python train.py --n_kv_head=8 --activation="gelu" --positions="learned" --attn_scale=0.125 --tie_embeddings=true --optimizer="muon_variant" --lr=0.0151 --train_tokens=590100000
MLP neurons of a small language model. Each row is named by its layer, matrix (up: input weights; down: output weights) and neuron, and shows model dimensions 144-399. Each number is 500 + 40 x the weight over its row's rms, rounded and kept within 0 to 999. Numbers have three digits each.
After each neuron's rows, "fires before" lists the tokens most often just after its 100 highest values on Wikipedia text that the model never trained on; "fires on" lists the tokens most often at its 100 highest values on Wikipedia text that the model never trained on.

L6.up645:438435492464503624461483463448486556490511458484442476502512526481528472472464478531481482552559468504413526471550525613525532512522543508555428408536474538433507456431570499528515474531549476521576513489525505507558532515491549542441450519527514536432552461501411491577459464456483504564544471517534509469495504473584487501450491518534512588557491522533469507462475514577449523412498461525473513542561501493508464468534589598541510513480490484608485533494496509537530473538505456513471498446475490603507512492511526514577493545555468450514475487572506527495574515585490460511465511431499566534475495534462461446425434464439528523505517519541472473499469499509461523476625479522464516558573573497503519513514555516500568499589423522490443536504475485529502530456510488
L6.down645:533451519425477581435532517474437500411492541482540405454455471532436568590496465465466522524572433466482534505546489551487453502500492538532482558450519550570518498467528450494519435514551540528513551438561417439535509494460519530501447534507480574470448533503448483510504476567483452466542521535576487562488536565476534476543519555508561472539534515521487452463490432606439436408512445482499476506570531528486472517513528494481567487512478459511461540513484521524483523527524508522522510482481571560455525503526532530539469507485531497506488537545494533473497477492469454449407465409487455503555482478455498566481451488491522504497560461559464517472476514496535575489557579465484497487448457524536458583447462449480518508509518559508576503506478508549433556464501490
fires before: "1", "8", "5", "2", "9", "7"
fires on: "–", " ", "4", "6"

L6.up878:515508509587500518552430440470513516507534501532480411537549397509435484402458500490507485525478465528400543528548544491449493432447529521550566485488431481476478476520514550540526477487570542540499516471445487497462501471476548512561439462469511479557495515542424434497572459450529496446509553501504599542417563577501509505521481495493556549486434530462548530513466413544477490472553472511522560592518503539479482518485563514494532473534423537529453485506498479449534521480470496462508434544567524499473433538489484492465522505487556557523494463508471487479536558525525485502479551484548484548505494516505436540515525530517473544589444552557459527505505472520529486475523508513566395537548463482514472460466538448513470443491473503457589531487493482472450482524462489
L6.down878:488475475501453500526456488484572511526506455459512571537471538446540499519516555510438550566508557480529442438454475519453476478547575462545497550517442589458474430451495491522579483521486431449497507531443468521486554495546546525493505534538492450567485493486466479473492541489532603510444412472544528490524543507503536491488466520534515466511559479531510491442581502466463516532512526463421483509518529463490551469583558510540436542551545484529523494559414537423519537495475517495545439506429414498573499517430487531563464496549491470571494541513485506573485466428465534495570490437456585529466456488450518541499421462522452450438465434524555524520483564507504530468554466470540477454469427504495495539554514425550592508473459503526502516471549536608503527522541453
fires before: "9", "8", "4", "5", "6", "3"
fires on: "1", " his", "2", "8", "s", "0"

L6.up1789:422444494567527497399562616436495453520558508483439504544482486518539506513539500526488458561493554471447497483494509546419512497532525537512529470483496454465534593482563546563462490520514480486530495520516476504476512487529475511533498595479522482482533469582493476563540572474505515490530507534533562562546570571557526445463523526445528476540512493579452462515562530551452502459494528487530548455461441454516504596528532515513506560556463496616449505500514510492498551456560418475447486467484509574498476433491458439459500503478515430543495425551447559429520495484535530509505573560488503515442476498462449564458532477446513530514484498521510472514502493549504432421520477505540525456515435519537498476506476517464483480517579493493456546479493571489493492487483470
L6.down1789:452488479551524452502505557484537474528505577482462502504520530473505478513470467466505500595508433510508537458515523514520504518487559408439482522459522476451490525473535495419554482597550485449451593478526485494496572467495489506560526511512534497466520543545520476476557526542552454508544510549465531480385630516409538527594519555548556473519573531487473478523568446525512498427517492476458511515483398524504522493453473507559547494523515553498542502458435586482570549545496470539525448450484477500469497537472531527543499537483571522526557448584472505502484435501515431466405525514457461547501545527533504510465479601516454477476447399490519556506563503504489507433499489418504539463537540534502496507477429516502560473479546444430488550476468460500479455402617497
fires before: "2", "0", "9", "7", "5", "8"
fires on: "9", "8", "6", "4", "1"

L5.up622:583490533423483538498484497506464604496484512485548590409467562536489524493437443453559527550444464428500499522504475521480580497458434485483521468535516529498498491501530540463486503483432516419507535580533545547486544514491584527483480549477507551531468513546500507564477416478455513487459525488499510506473535499452512531526554550490518544467492538526459475493508513555497483529482451526500476525508475472593449506484484464593470460466493473534499536466489457482496502460594457520416483521408520596442580478454449487481514469488509429555466448412465488539468451516462534535475548444501538493469493425537489545575514465372560559506470477540488521524482539533488506533527489506455544519499498480486465512479488495559598475535459479450490564522476587472493500448537516
L5.down622:444558480494498563594514565441454468465458474494515555530534436461471517449488466491421551535539524465526552526486474426554562506516471430570518522450477563460520475476500520501492528609484464565527452492571497462534470537507432487538522483503511521472553469557459497407478537461589508523478477492538472456467543509483514458565468529520524525476508544505522469539588421519525515440508475502599470540512497551516405465567492499549575552466544470451534576502583545469550503540483538511495529536478509497581501458527537476486505545491487491551530528569528551498517493486518561432529444518498495536500483491451490500528577433523548379514484503497465567566506487489537547489427521476548466480481458525516596468484492513484460521479593540461493505537412508530485467490497503
fires before: "1", "2", "3", "9", "5", "4"
fires on: " ", "2", "1"

L5.up1820:428563448529486514473458440597552551564521451561562472544507499458497447478421455536555445455506559479470471575542565503497473493541480437470498484545543491583508450520562446494518477446577528501467494495560481526490542522494544607475505479494480466561523431523521467515562516386414571462479530521472498541500529470509482501461560543475624478446520504461467460487473452514460492523443489515562517513450522469515435441499523487497451434459510514492481459543480501473515521465489510484550517565573537553473533546472419509521484477442508423570464513428555513550517491535487554472414513445499562508441492519458489492527562507521446502506471500530464496468527531510513582453496532544496516466470490583506518500487540502451472464526400487552443504522528595456403518436576499
L5.down1820:492552422486522511482556497473476498501590478506454544493486478511482462502526554459470546602490452484555454503524431466559540492505494522464524471511480478441513514528518453504515563454505466518543506502489477517429482428436481409581478486527490513472488567552446514508468480550432442467515518477493474502412515552606459532498553523514561453564524566487526545489497584505427568533480403485458546467521509538463457490503486524516526539481466492462491517452544444488480467549525521507471499383449426421489527494490456518512528440502458543462481513487419577446463524577459451443519510497486481514470518516472560447524468519421502496533537478535523553548524426493480482552519525448546531486525475454518520492479499447502565521462505535424524465530470583535572486413485412
fires before: " ", "or", " the"
fires on: " |", ";", " to", "s"

L5.up914:502448503502529521541521516464526484472503594431493458511491449436525446553486518520445530473433503495467468569545414508489455530501457531560459447496480560469491544478499541523534493455474496433559507515385459524455562515419477487473518375474507564493527540533455461540455472470514559486437522543418476567489519517566417449465495525508502534507463515474443483440496477499474554516449484420440522524462557563500464384511464500457473543499503516558471436467472532427502533528485480465546526493440496442394540444451486447495502565497466474501445470427528518499522531473533478450523442447584483454504466484439451518477480483482512505506492446564545502519476469484534540510481503501497473542583508506517451454511506465566489526486504521426479476514486560544546494550505448
L5.down914:505515477531494504501558482475469526476471526471511519514475409559507496472504458479458581521533376529471474475578470621492455494444443483456491538528393470499489546483506470460522475497566575509532455489493437528493557462554457521588517446519507502477459518497503548547546504508527505499424537464449457558490480520533505528474448526492476506534473527558563424485558544538501550547413541514467469503448511492432466499504528492480480536531462455477553582558495468489592517486529485468513567554616447409476520542527433429499469496511462529486474554505491487437555530497508528510468435499514526516480465510516560481525473446511535415558537531584517421488444570426593423577468537490464492478455429485478481523523541465477548614476488512536529502551480495456586517535527530
fires before: " |", ";", "0", "1", " ", "3"
fires on: " ", "1", "0", "3", ";", "2"

L6.up1748:449499511570523508497485516467490521533483482534426525434539471520496495542478523504526516550514544418431497522459571524471584527481527466510501445477484387479480488471464466463483503538469534510531467534527475532464560534603557545500515505570510551422563525496607448520578475531500518472510423470483458520481479509556533441461555494551502485484455516455512498506535468551537558514458473484542495526519513497551403496513370558500465518535424559537494446517505457473455483460540488524503478481583413511507472540445531475475474491532554462563504411497500504446548477545448501457540540452478562518418513496492478513509434477518597439493470457501430482510441504501523514489503551521520560483497484432541467502422439564480500492551439525440547485473556509467533503455523517
L6.down1748:462521502441507548517505533526504503531466500547535477540467476476478606563453503523427502514516493572427500465519393500480538463503464564498469491552493535510443530474514533543533469478514465505483527447586522452465566547538508496514587560521474517534511499451455520550498577416473431456545515501518520493509432488525465547506497532512467517571463566559568553510389474555549538516525519519487553481500581402470510494483482446437537442486529504457460510476519508562504528525504566517591480505464485546508542532549529498562475509532446445501497564489475552481547534506471552526446502466489485513490436484522414517497500534520550509475481402507514510511492568439539503483464517450440563445450482531465527526516449481525511471533478471521510521560455496512423540521512533
fires before: "0", "1", "2"
fires on: "2", "0", " ", " and"

L5.up132:477561491479548513568531511496493546537489488524524427566524490489575518508479500483503561517501494489512473490568503497514531511487458543518481498525508522518543519492473448558583477476450468526569475510500602510458454524450518493466437497517504516599521497536537471461580525512499453491428495533485461549488461529458474493499470516449534485520533468549563454531610474486518552589529525510549422466489506484516565476515465502548454525482455468536486493461480441539502504540552481511538506470488414557523472495435464533456463563472572537566442553471468509523498508564506489474519510418481519438457397477542487506519473543400577529513475508560509485457566443420579493501489512532497452538540504531502561505484463473464552534458496492459508539520491489490528549444548556
L5.down132:473551573475536563503515543519490451507426518541475493528475517495420570551548466548482492485495510514465512507445552482504495542539487462500512568444519448476385419465451466506438603486438511504538530545498515482473551537432542561532470505497524522505544489557513468544432497521506518488529511432432481498496506461528534470458422483533455468473466483444487553483554549503523547421516487463530475565502488492502421454511520499381506520439487454505442519510511489479537526562509513483541457526471482395530519527605480479525492481517483503540482455448482571503446476471475467525521596466440517529529555513437521501501512521561506465490523613518468551610517531594500505493469485533573523519446477487498466606469485461545475451519510510475488484465481483510505502510546469
fires before: "0", "9", "–", "8", "7", "3"
fires on: "2", "1", "6", "3"

L5.up369:505522505502577496487492454457458486490535543466557479426557628523512548527514522483398448534434577439471497564502535486517530470546519473517564478514485522503523503458555530562481484473492508500489464543539466534561549487499511496497529501471531528481467495454422427478569528489454523512518488463500526476502474432509516492549479452379480440510509575550491518457483522524509551508478545506541524482562530559511479482454531554551507563525482490583465457526480551460460473515509463463406529490479532543472449519463506491386492584515503522572524507512537507532543494585548440475480453525496524528503521541506510459526477447469539551553515527487494549512545538491469508503572469521524486461490547493558505524441435522595467495494478471515506468467493500510492480451509496
L5.down369:527531551495541474490517473531504572455499477527520514543484555517499482509483395514453541582459467508545518488456364491497412529481480496536502500486527533536483536461539506515510496536489494565487610564460476533469553464564525528520530483497489549485427485512464498537585519534565492493575538444510560530503518539498519481545500506517524481469515519573498551497571484593493471488536513445450552457501485504547522484480526426493426482476504558439564469484491496488503504505526442557542500507437572510447570504481457487528505520491572487498531490471468545464465539479529492516594455475518489589484540549472559509505499586438477494455445496444513529462526499525564490470534503442491485526560490417504532503430486520503533465418432590553557416463461473478424517491509550
fires before: "1", "2", "9", "0", "7"
fires on: "0", " ", "1", "9", "2"

L6.up881:490457500487529492537545486500545535538525422521480467525459459528560509490409507485563509500452496428425558535488552585532536399508472531541522423381499489486498524553561427547478436527547406526446494560554462475552593515498485481518509484536568507538529478546524513546436480476497568521539456520497495517514498474519512494516556530498523583507531450590482492526498480476583491437470502560505526574506543436504446531492499444506495510582522510529520545507478462497485504522530479471567435461552465480436474557467514508513525568556512464515557529487527503491447559529590450505550556472515461449523512447580456485563490507518512564508526416489507486513445522450531473466525507514426524527525484414557505457439484518493503460486486437518486464487482466447518531412507489
L6.down881:487540464428399570436537479489504521551478515441533563448520424464514490533547500501466534467490520496448519487505531571479548493522522560566551506532473497427497499442494491489622453526424462541538460433527487519521519433400546501490472525502513500477520432508544499503579535507473501516513566432447556477469495538505433479576513515556489552520498549517428487525530530510539490492429441472515509411506493561531454485495443526476545467485495498500456558518465491475466560509472505518460486575527475471515467479526525435550471494488499554442492533479459508463542453501542481548468485610513423476521497504496487499512526423485528495519474499514437579509492522515530571495531530467453460557508449507442410520524533546572502550492488513519534541510469499526407542440514477
fires before: "1", "2", " "
fires on: " ", "-", " the"

L5.up1171:437558512559533453489512463479533470557543495519484479492534456526492490529512421558456512494530492507542526492487515483490553519510549488478372443516559486479441554498534463564507505503586506515545441541503474515482541533528507504526484548555503502533558605526504529495524452489450490486462502473469480458454531459493490386486495528431510476537474495422528577449452460526567508488498488567463473455477514496526517547438466575550514456478491451486419503497542459460454482556448461556454470478532553461541496546512417455488511522484465460425462406480445473559494464482487460490517459461471488562527519463418489500539493528519454533470484535498481509520446511506514474546465526457466508510534606475494449514574465503513545525567445542551381551481524450558451514459495547
L5.down1171:523536547481549483568587453520544489601473538536572522467546448535525487580496409514532500496473498491511505464511490478553524511464532502520490491514555413510497490514513493464491493526479525499496460561455455498613476478597518526467480513570496509548495527548453459439481492451523561521483535458443441539527500514539525366519501529463485464449496511481497472491502466513530548596528476540460474521470502514534504531496531527460568514473541453504502525444465533541537535534477420536543549541456513500455483503548435423575490478432506455483438464414525451534530442403497425516471515492498551615560497438555512527541535536497500467485485558474568532474423458497484443434498504459437498624473484511489507464532476538507567481523482523521489578532522485516539560515525555
fires before: "\n", "-", "0", "9", "8", "7"
fires on: "==", "-", "8", "7"

L5.up495:537527491483492528479449496473486529488603470590575491531542508567478515578474430494529499471457508526542481516528484493528513500472459450383485535477560481545513473443493554460495449564538502441450506510529458500556580505451496542507472589503482507470529537533570499533525505519525489571506567525489522464500503444497485413460554529475551530492542499536459560504476503505506531418568518573457494596444461514489466486543453536547484543499581508486492477529505560475495510536547515502377413540475540537523448516496531504472456491521485527483421572443477531527553481450487479492540484488451451468458471503538459530428472479485466466497526529461488489535492534524492554479516482493487500512414495532494463576496480604401614452531504584500451444452523499499508488555552597
L5.down495:488499395457453436513451517444410538539549477539471491492416544530548477588470412499540501501431463465503480536491530497567500500523443511442517533477440429455465470541558434503480484521529492492572598488485448494543491497452520491480483442496498421508511526507561529523516488606414503546515484496521556509458553488525484564548537539510513491441503540508510562481457477522503425521511453519512547474403445457521461427430525562472567445495477497467527510446468470453535461454516566541459487547477538493498518498504481453487512508435527541470550468505480570466490600529408466607471372523500483462468520525521534520496481514516478521500522522464539527505502495534511624502518506466549492563561482502472455509501530517449420484544493562513488516506497495461549541411459490
fires before: " ", " the", " UTC"
fires on: " of", ",", ":", " to", "ur"

L5.up992:454513486554507516477496464404537500526457501520523443583501461483536590496517499545489376447512483552481511584498461499513508485468567492577528502462523585495484513508487520537530514393472503502409471537489542514416502493513582478464453508487555473461518489471473498549552397484493521538414455431543498491495511439550534494511529474491482575501477460515498492487472485567498406480505575524462481526500559509467446509550503459464445504501505559506536562444438401452512457499480507496446484483515514499519478519538407502536499494488535503484534489503525465491507465520554399467510499469440502475538490454565486498469456452562574513539506466498418528499555476550518466483521519532490448506527486411564596466519477524489444529490428498522465476455477433481500444527478539
L5.down992:453563568515527491475406524487493540446516421586510522492508450505500489553465548424485525511506543472481563480592481519489539487532549485467526527506485483464540570485542543465514455496445516478517382547466493467529549383499485497527484424499485509550486463496637548417535599505554481486468495519504521486488469508497450504467560533417531514448496570564469532479474480557495540546494529448474490535468505485528516514476487516497487522511467378537459515537497441570520501524485476541502465608552454482495527484545491487450471446536444497526467524521476557499457577521446539532487453561506506506551532475517517532532488438544512526549512475492484501508503457476509499474502535507475499473508504522500505461543531504484592501468518477493496462524534434535569570457562494
fires before: "1", "2", "4"
fires on: " ", "-"

L5.up1887:464563540550419519505451488508473556431384482561557521495525496574478442511517486561524503487509558528473516507501481514435499459480530425446494500476482467481515492521483519503528518482528553510532535557496539637519535502485447527545488543523405576480464476483507480543536541543509450439514530445575430529455431547535495476535611523517472487566596466499466506480460538507481521469502411506475464460520542501478467466501472438512494516454473449480472457519428471463519518542450605449502494462575510477440448462493542467550549441471528517458529507432461518488513522490509549452457439463534493519513468538441480493497486543512455494502569496560494483543476427512477526452486492493445516522579491520472547493499475498496451433490479528532456466469576471523460539451508475
L5.down1887:525521470544559529532472500524529460566468517514542450463459532501421533506513489462486481469530543468500509453571505487496494508496456543445468514494464532456556450481543525473520520507487504458483530473495488441529544507516487541533547499462547490557492426461455525564482446491542553494495491472525469512546471494467503418522507418470495501502532515603451454531493483555491461483515478528471554555512497470490579540497578427594490485485538486551505489450464539504465453509520449490511542562507546514457519478526556539483505565505601495537483444562510508455554453498459470473529531432413481528497425558539541482553507559480470542533480457456451495448497465508468480600535406499527468489503560426510475475553520558581463538479542479565525485490514446575410480478599467
fires before: " the", "\n", " "
fires on: " in", " for", "==", " of", " ==", " between"

L6.up227:506540431501574473484600501488572502549516441522538522473520563533532512467479555546477526534529500510484535595463576498543536516504517467538460585551499444466464477453509570499546471523510551475429519477503510541520485468534494483511478462440551493476520468570545481512565481540510535493504561504544530498479476525526506462475478462486514495498487499506517479532486487486418491533502453491440512541450506454426512467508469605519480529583507576489537516552499475465452525485575471524533476461539494558457500553464487466451520497475572495538469478472418460502465510478502523500575559418476539443449498451443527472495488533439475562534447464445426525527455450546549447487540454419546552494466546521498511523554516473452486430459507530459546491480517461519477498495532462
L6.down227:568517475460493510499559478493489491535515479530487525506514538430542524556497512488469510566531489475521545466482581507545480478476537408525504544517484550497567574456498443492549476542505460511548525521504484539507521523492467481526491520470507517449503487469464485491489548516574513537563512434496499498409522518525508496510463511502457425527517517499467483517480480576529516434475475515451459521502511441483531576477517485558521555600515504487519459481459486491524508538542453518545551586483542551494509432578523560490492430529484455540541506429487461549481477499400532551490481410466549522497493455491489412528595550530510502424473486441545507505545465437515502494556524437553444498549423494374534530457441520489578488519480502469559471484520463604497529473571494
fires before: "1", "4", "5", "6", "2"
fires on: "8", "9", "7", "0", "1", "3"

L5.up1564:443461491512534440463517526483526532521510523500537465456491485499486488435476483501479529520507591457400488495465489485459467525526437513508526491481476442563453434400539560529533500561517540437534513491565519515493484442448564518493460448443553501496467401580562499578560493462455498534550555435495560499466546561517513493484428518398528513469462500549486506573527476514571521412487481533518479515386476396516442536519535546495481582482455602613497482527480565484485476490496476400508422469499544564467511495426472525415527498511505457463493490525552493526517514462491501470504520492522497539466507520433499492544503495445576522553502459554500496535474454495535454507557524504518446478413506462466469516523443438488482455506505460483484510492527548528447479496467419
L5.down1564:493468484523550519475466573443512507493548515494514533494576527440519448518467463538503510593520492519500510472498522501533468561469544505557491548527464462452513488435539566439533426566493497518552568501477480589508580474442506515543512516480480514536480494432452512462546542514548478480500533449526568576465567548444482451550467482538491520514511588562506499468602448564472516437456451549491447502439491458537516524513474479520529503568541553544523472482428592463548522453514433503485513461531429612494494481501552475525458464445528479467508465545488499582485469433482502423499510424464569497486497447510422509469574563563485502450480429512553532557568486435488608456633513440516527510551459490457549565452481515526533500505482474449521531505506457583455479527590457
fires before: "0", "7", "9", "4", "3"
fires on: "9", "8", "7", "6", "4", "3"

L6.up524:448454511568515521536568477423482581474569453503445464472465527497418522501478552527436505516439500477435452503482514513519561537523524455608498467482470510453528460498512521521528489485495525520453448551499459545472536541428562553445565500533507517450557414516527384541479519485521533461434539562490499502425490544585492485423458542469498468460510536460447493550461509638528402485476542460433472520426492526485431443533499492478562485535484547558450499530494509522526532468536480556516496491509436545472480515415496512479558442509459484509486520435469465503563539487429547542574527467533544551418545570526496531462517466470513530502515547500483514530438526462514534461522520535502521466598407460584509478488485541446485501536510502484542446542488524483470463462558482
L6.down524:611516428520470515539475489458464434516531438462490452563578520492482444539504470508446518412525491459409501538497451512478438476534537505528487538570515520549474565558499515507506473486509493494541483485449574503489591460514528463521446467426507464467496577528408515493502516480518516470519482513521504525518532520459566541521447493527476458565501524470533509418454525575480543526456497564460430488547522535496535477598557581509587490481496454471447480523464482514427522406552523522526532528479509480502490447633500540507500539456492470487488554549527581422509444590439445507463478434451443452514497476491452458505516501453516555478524541489528503534490447489553532525535556410507530556425499491493487571518487485534588555591589507434521437500462448454507514521477561
fires before: "1", "9", "2", "8"
fires on: "–", " ", "1", "9"

L6.up191:496570598476519579479473457505552515606548478500493530475467511447558463545514532474517495562505479474463512529477510553539527469576564474477508475516546483473533540530513522557469463510523451515504463517420447466425480529466452479556498404450521496530497521532508497440479560498526477523559485515462586473497469471559425515377451508502494479470549558521529433529530479514448552488515424482491467510561484491425523547488433519507461467525438527504468522476465502500501504474412534509484471465452483529501533541438489497532390512469500382556491518549460451481616400523551544552478540524521473514490517556467514516469490533511518505472511550495453493528499498538432469519551544545490537513467541587471574521424513516540551493448447524500510564550487525466463499493502419
L6.down191:489557508546399465466444514462535573499507497483493516439402468462543496552504529461468513553466482516476530472514512509415575519508487488579471468541539595458480482462452513453480478482512445504548506493427482470476390493453481563469461559513475473559465518512542474502520531468498520532481512505466497557501517473524474463443522556527437551463599532485542565512557535431561534549528530568437526443510475436443524475489496529565494476443510511424453484518472489505515453510511498445479466462485471486468449534477550555475494497459470478490514512493444567488497474520593476493452573506483538466491533561547507535513512496495520568463522501469535466521508518515457463507516497473446573446530493540631508592543503506530518536472461434469496555499472531409448528436527507
fires before: " ", " the", "\n", " year"
fires on: " |", " the", " on", " in", " out", " for"

L5.up262:483549506502504471541504555500512530585509519518568496576514574492459495441479550468505507516559547505420459466464460555475480551475535518422515422541505459516508463513559490577518442501514491488535487500539524421489559504554526502490520546473501475520508398515481517505487510455454504498585479489436556482453531547457456530481517502466470512474518501415539567558529469510485478433440545496479526523521476538443450519498495500488461475450534522496548511498434536549429466428464504467525426523529491508471491501516528509583506472526529522485522506441471589420512384540496485488533598430523499505497522465575452418562455502526489503415563557412485492506505419547548457568572547591506495452518443512550490454495488585539457544467469488508509422484471477507534509506443545
L5.down262:534582419521472546475517473546538480543510474548505498580510411487533512449402468563533458448474490463496558519506480465517532463515448523513566538522454510531539463551469498531537479518541466560425469498518527577478469491517475435530523585531416433540461470543567530494466618468549532533532503466460505508441455482515549513539495454443522500469533498452576498512480465469526445481546498516476482471502547579537512500450454539580483468439506567465472533563523487457534422438484475496425477459495452490547468516458488460525487528469494431485526485523458510480472481464508534531457439615518477482524554492534567467565465453512556449500482476491513442568515487422442486499440475436421459492445465535488567544510499537525559528555545517551499505457460403517504487490542518
fires before: "0", "1", " |", "4", "3", "2"
fires on: "–", "0", ".", " ", "1"

L6.up1967:481467560516538463462510453454485604529539507475541447520468570511527485397481504565403600451481500478476515526477539438505540500456508493491546517580437428465437451499516542510467505503520507484450446520553505485460484490555542524542500443559530517427472489522503539518572464473568531556592504461521533491512503478498484439459513513540534454507526503514503446538493505533472493537502511489471468554418531509506486486470510464536526457507572493495543523440480497509411524491571458526429465534530489476479490567495536532448548386444480445485439520451533449463517479519482542512554510480551530485437514530463508491523476542528512536561524566525430502464486410493490514430504514491551521519443548497497473491506435525485502496488536493454568506518503487416477492479504462
L6.down1967:493513570528505472489505513520478450490540483465517414479468494500449488519444519464418533519546558466411534480515514475468506480477536483561517450535513560464498456388490503451530420487469523622562535483500577473486497479481546514604539512549545578474482503514478540429495496533504481463591460480530530515484463509516493472476535598518467446522493505489554507500524510546514472524510507479384460578424483489468488431440535565533621516497480468450543495507490482520498505528523510539502442549596542543581502481488514480536487443529455458542443530580515504516513529585456514429553509486425501513484448498527519482556416538415480479514408511523471477528539531457443470519510541477555467511478506475596556551500417507493559454618434518488566500535517513501469550477513459
fires before: "0", "1", "3", "4", "2"
fires on: "0", "2", "1"

L5.up669:500497483499561514447502483495605463550513534420500419506485456562490534478531462440559438474533493534488489592544540519526535497496552481514537420492437550493531485487489444482560469500461482477495519462486466527438499481439499486472556425503475525558493475519526489429481471531491501474543431462512517488467464454504469516562523510442543466532565512561510518493455441479474504460502421486504490498503455529462544493612524550551539514542471486493531477488476448561510560557540499501460524453495541489470536481537500536555584534507455433500466502515483571531437497521511467537566503408400496496465524429500452580504502517491537497505559550486490551510537542551576505526507517444459564609421506498592458536523429510553494461431460523555427523523532476537501529459483526
L5.down669:528532517510467465525451462473517494506550549512486450454485466497492544488536423531458488457461498436456505462531510452545524540542547495488504489509552565459577531507509562428588470476476445537474466510503454432473494485483552486448508450545565454504468503515521498453533521463545528500464517566492516507491568507422523417520549503496527439539473494433422535540538539526527494502515476536514482479502523518567446545455429454530502470489493526526374525510452484547443547527503478548505562456569492558525483561473505456498532481540501431534544498491561499505437486513447452429450537516477507543523535476540452472497534541453494539595524447479479502505555514442487408472585507479448529508465522439502526543521525604513478497482519468562550504547565524554490461492540452
fires before: "\n", " on", " of"
fires on: "s", " ==", "==", " ==="

L6.up1527:478513537478477512478554492478522496464506475508491573509492501575551453512563480474521506503483519472506489414550484532521470541540466495532471492375508536454510523496449530525510478527500451517466500505537475470566565472475403518521490512546534487519547479547488486505527416492482508518475453501496457418570517488421523524441507496486561517525463581490508499488575454465518495600466436494456508532513537518454436504576529481475427497434487480497497556422490467404487500546510567512575527505449480495532514498439550492510489536504523471460477517533484424546422530551502446447408461486483511516541438518539432533464508446544533535504497501528426551446503520520517420428551462470467462513523471502501455546479569478502521521486498558477488487496530470532544476521523553
L6.down1527:508555452524498427527489491497480486575464458468421483523490476475506492438439509542530505543585482473471506547553458517534511502513537526491497534522493508553472501474562557475573510470519463552580455514470510460521530439428456554532524467500464447514488557519503410555468459508547499562475432495512553531463468471502564538487542510509453604552504505464548494458508494579470432497518524489515525506503486468531491447507512522492501507503566564513501565470434531447469559505467546519466556502532561503496504456486486526409399508498488486472510468469502550464419487505500497467495475524442517503549538517541502496489522483440507497539442439522520516517573506500475501493569447503555512619494544449500478408500442529549569504454529452468516522513604446604585553504543499
fires before: "2", "1", "3", "5", "8", "4"
fires on: " ", "-"

L6.up387:488470481530552496528511532467474617519508484517478451468511509469536618457511444577453589521507569516512535489391525492527535503501508566538508457501409539470492405511466442564444435495465450554452464570500492527498541489513477538535518484487534543530489564495529446488576478537459482537485561477520471504550474511528517450460516465519465472510443491458509518399551498502544465501538498541509452393475467502508437503543383476434525524450513486471413548430496472495500494546498474518421496469476509590486610511509560509488542518477490495588502534470472516498555511443544532516518520423560453525566542504477505458497601454430562531477537470455504557532463477481507485465547460518449560437410436499473489512528497589509463479513512448456505508473526491430505561498539471
L6.down387:482538480546461452553482499557508430499505503486573549505456556454485546517460555514428482493572460486542486470518459392493476487490534466474504435540527526561464467479519445549443559549561448459584508499595542513536424553495505568552498423516478550551470475484490458467489510526556438465549423444513448457496536520526543508520455546512456473559498551448512474464602544514509483475440466478511547557472490581536538441501526511450506480538532515501468607528494488570530451559530563446442443521534523443477527458472488478469484415493451493499559455493497506495502484499483525443476477488468486564479513551513527486552469477516550460494502448464517554462540474509533535512503467444518536498459470364518621506465514486475471479525431508495568520459445494518543550556478471
fires before: "1", "2", "9", "0", "7"
fires on: " ", "9", "2", "0", "1"